{"num_attention_heads": 7, "intermediate_size": 1792, "bias": "none", "tie_word_embeddings": true, "init_std_o": 0.00414, "learning_rate": 0.000548, "decay_fraction": 1.0, "max_steps": 15119}
MLP neurons of a small language model. Each row is named by its layer, matrix (up: input weights) and neuron, and shows model dimensions 192-383. Each number is 128 + 24 x the weight over its row's rms, rounded and kept within 0 to 255. Numbers have three digits each.
After each neuron's rows, "fires after" lists the tokens most often just before its 100 highest values on Wikipedia text that the model never trained on; "fires on" lists the tokens most often at its 100 highest values on Wikipedia text that the model never trained on.

L8.up592:126108121121168153140127123122140096112110157161140120150131147123112099184119134127130130107138135133129143172087108107122087106127133110082139113099171089161122100128085140104134098120114151117159127100140059117128157136089121128126123062106134096106171126143095161095177122127126136127099078104123130143127156141129130118148108088164082144165114145132110122170162151126125152092105099119107158136146152113100119124123150129091129147126113108098135131146133113131098123139142143122142093104149110128094119137152149165172093111120113139150125116138153123103100107150094138118
fires after: "Al", "al"
fires on: "-", "\"", "est"

L4.up679:123098120134130085110161125093132123140129105135152123118112119141125136134100111118134087109091086109139110129149183108085116078141098138103167103101116184107130181132103136144124164126124094163146100099180133100106128109146162137117151137109118162144156070140082126116101104103112139125060172157147101091136118107122124152095083130122136147148099170108139088100120139131097150104123130068128115124197122136085127167109142102182149148160117123121132132159083153088120125099150157146119123150171138128129132156154153107133114145117144121154125082190129128139130181131138111160
fires after: ", ", "bec", ","
fires on: "but ", "and ", ": ", "ause "

L4.up1434:095057113126160094164159110124146105094136145089125174129124098112103135137135125153178068095084121141113099086123129102155156103124120087114098120097099092157121096115147126134105144145109121140146098169113136133100178150139132100088164128117163107179159134140097138102173172159150137093119108110127111202082145095103155114127123126144122104163167076142110103134116121146152102087149157137156147137139138107148123119137110143157156142140139127149124113115146110130154103127181155155103144109121104137140112115112145119171115143124115160146122134120164095101122128130113166087
fires after: "D", "al", "ber", "ar", "ol", "G"
fires on: "-", "t ", "ave ", "un", "'", "ur"

L4.up586:126103167121099113109126134155100108156088116107122103135145150117128133091092142117163111107125137133117147138129131173113125099100118093096136141103165114125150140129137148129097088160101112110150162159124144111106151145127130110097140129126126091095102131160133125119132152198076147106100132153107136158128164148142141134103137175099106105132110095086170118145130117120104112110137119106127189139157143132094094155136142164130085093126162117171079122123112122081126192137126095168134121120140144112159112156086112148156129106148144089136120101126120109164107134097097141087
fires after: "–", "+", "-", "@", "i"
fires on: " ", "1 ", "0 ", "3 ", "8 "

L4.up537:149113102098138180110091119122125140145112152160167113123133152148082166115127130134095096100114119129076089133151143111102098124194147106107142107109110138138104158090137113135141172140095117144128155104115159087109139119124120157104147118131118154131161165173119102132141176139168140116104140147123162106096162118154115125107140115083113159160145161140131095124110143100121093123102163087133106125135087094145142111155142100122095112130128108150117119111151125148082105156143136095122160135104105116159118109124122118111115151151132110104087102127074149083163187109079176097
fires after: "–", "0 ", "1 "
fires on: "| ", "0 ", "1 ", "0"

L4.up1721:063091130106176110114118158116122098122170128132143126124136126144127106124099131121135153094148073116132114132116162096164145135084183118134116130064118109180153099157153097156127131120136149140100149142152123151134105131129086102131188114147136110093104131111116109123153094162152150147080155139119160139125141146106163103115090122097128102143134188114155142097099094085094116134093155116188122142146137105125131119146108119107172098093092143147164142156132137146133136076113143167130114102148134142160080109108117134125097134139085100115120094129129106126152155151129135110
fires after: "| ", "do", "L", "f", "T"
fires on: " ", "es ", "it", "el ", "a "

L4.up909:158138177094148150112150111103124165135085185116151065130120117087108141110156144110149099106164132155111140114147082127124121095133131093129163089113110122137110163129143095099068118135162111152155141149104152139131134142115130104130138153110084111137119155134118116129130153122136160106079111168113123151151155108091126105083115137127097097127138150136168164117092102117161123119087144116124149102170133125109130112163123120107130147117156112133090141164154115156105146114085121127130168099157129097087132129134155096071139152126086130176140093106142144149156138102090121153
fires after: "–", "med", "the ", "| "
fires on: "0 ", "al ", "9 ", "8 ", "7 ", "1 "

L4.up639:109112188112167139111144097137088130111195111124094123104155091101090153144147106117139085120163124159120127116129104111155103116115159102109130092101096132144131125090126098115150148142108181133159129128119141090133142157114123105137138169156149083140139106179155170157151126111131127113136110111112115146110135169115151131117144103146074112120087098158138084117151166102134140118137106154120120113095098128080132081144085111143120160148111139115140119164115164148125126128119114103083175133120158115114121109129117100133087146161066094122166147134125119134118118165127133098
fires after: "Al", "al", "F", "9", "f"
fires on: "-", "–", "ell"

L11.up1606:141142113142168088109156109131089102133122145128134126091141132111138164100112102168110117141148128129130140156122082175105154137095140081159155137125135139093131163112150136179147128120129152125168116119126102105125115150159115081138174159158106131091136144128142154139140144135114164119108149121159127106118131140109158097099110105147096108144115108072119133116126147119069139136112105100181150159079135154149129121090094087137121144157091106143122135160145119169156159134150153146130121117124139118140082144120083075117121137097140140134136114117088175096087104141143157117
fires after: "pro", "Pro", "con", "ar", "Con", "ran"
fires on: "jec", "per", "cer", "develop", "g"

L4.up934:147117129158157117123127087089115105142078142137166150088096115135129139123115154125141132099147136148117134106108112155136066151109172140154135102094135087121085125158139152119128146180112143138142133150129160118158133163116142141170156104158165148153161137144113102134150162133110147114154109168132146110115120090121127105124126158130075127105136151121147113126129096115156139119108124109169134093134152146128100105100128108089129133122116118153131168130139102121118123123143088145122109110106089137136119114103143146151120135145094118111161116101110129121177163139146161146
fires after: "D", "@", "R", "do", "d", "| "
fires on: " ", "e ", "es ", "et", "te ", "t "

L4.up333:099107145140144152082096144124093135126126137132150100153121092124101120135155107139133127075139124107111079110097114170121099164114125103135089115151144161100173144092137150101125137144105123111152108114119158140145125151109123142120124119151153153134112133106161141126115175127080170093125145171111164112133118169134143103110113139143138141166157133153115132131087125146151116100105159121107152106143084155100160153168126163119080144145098134118102115124117142105162155113142082123163126122155117142138107148124153148107104120117156152132152145144131105143083181090121126124
fires after: "| ", "K", "St", "enn", "at ", "Ch"
fires on: " ", "le", "es", "y", "ev", "1"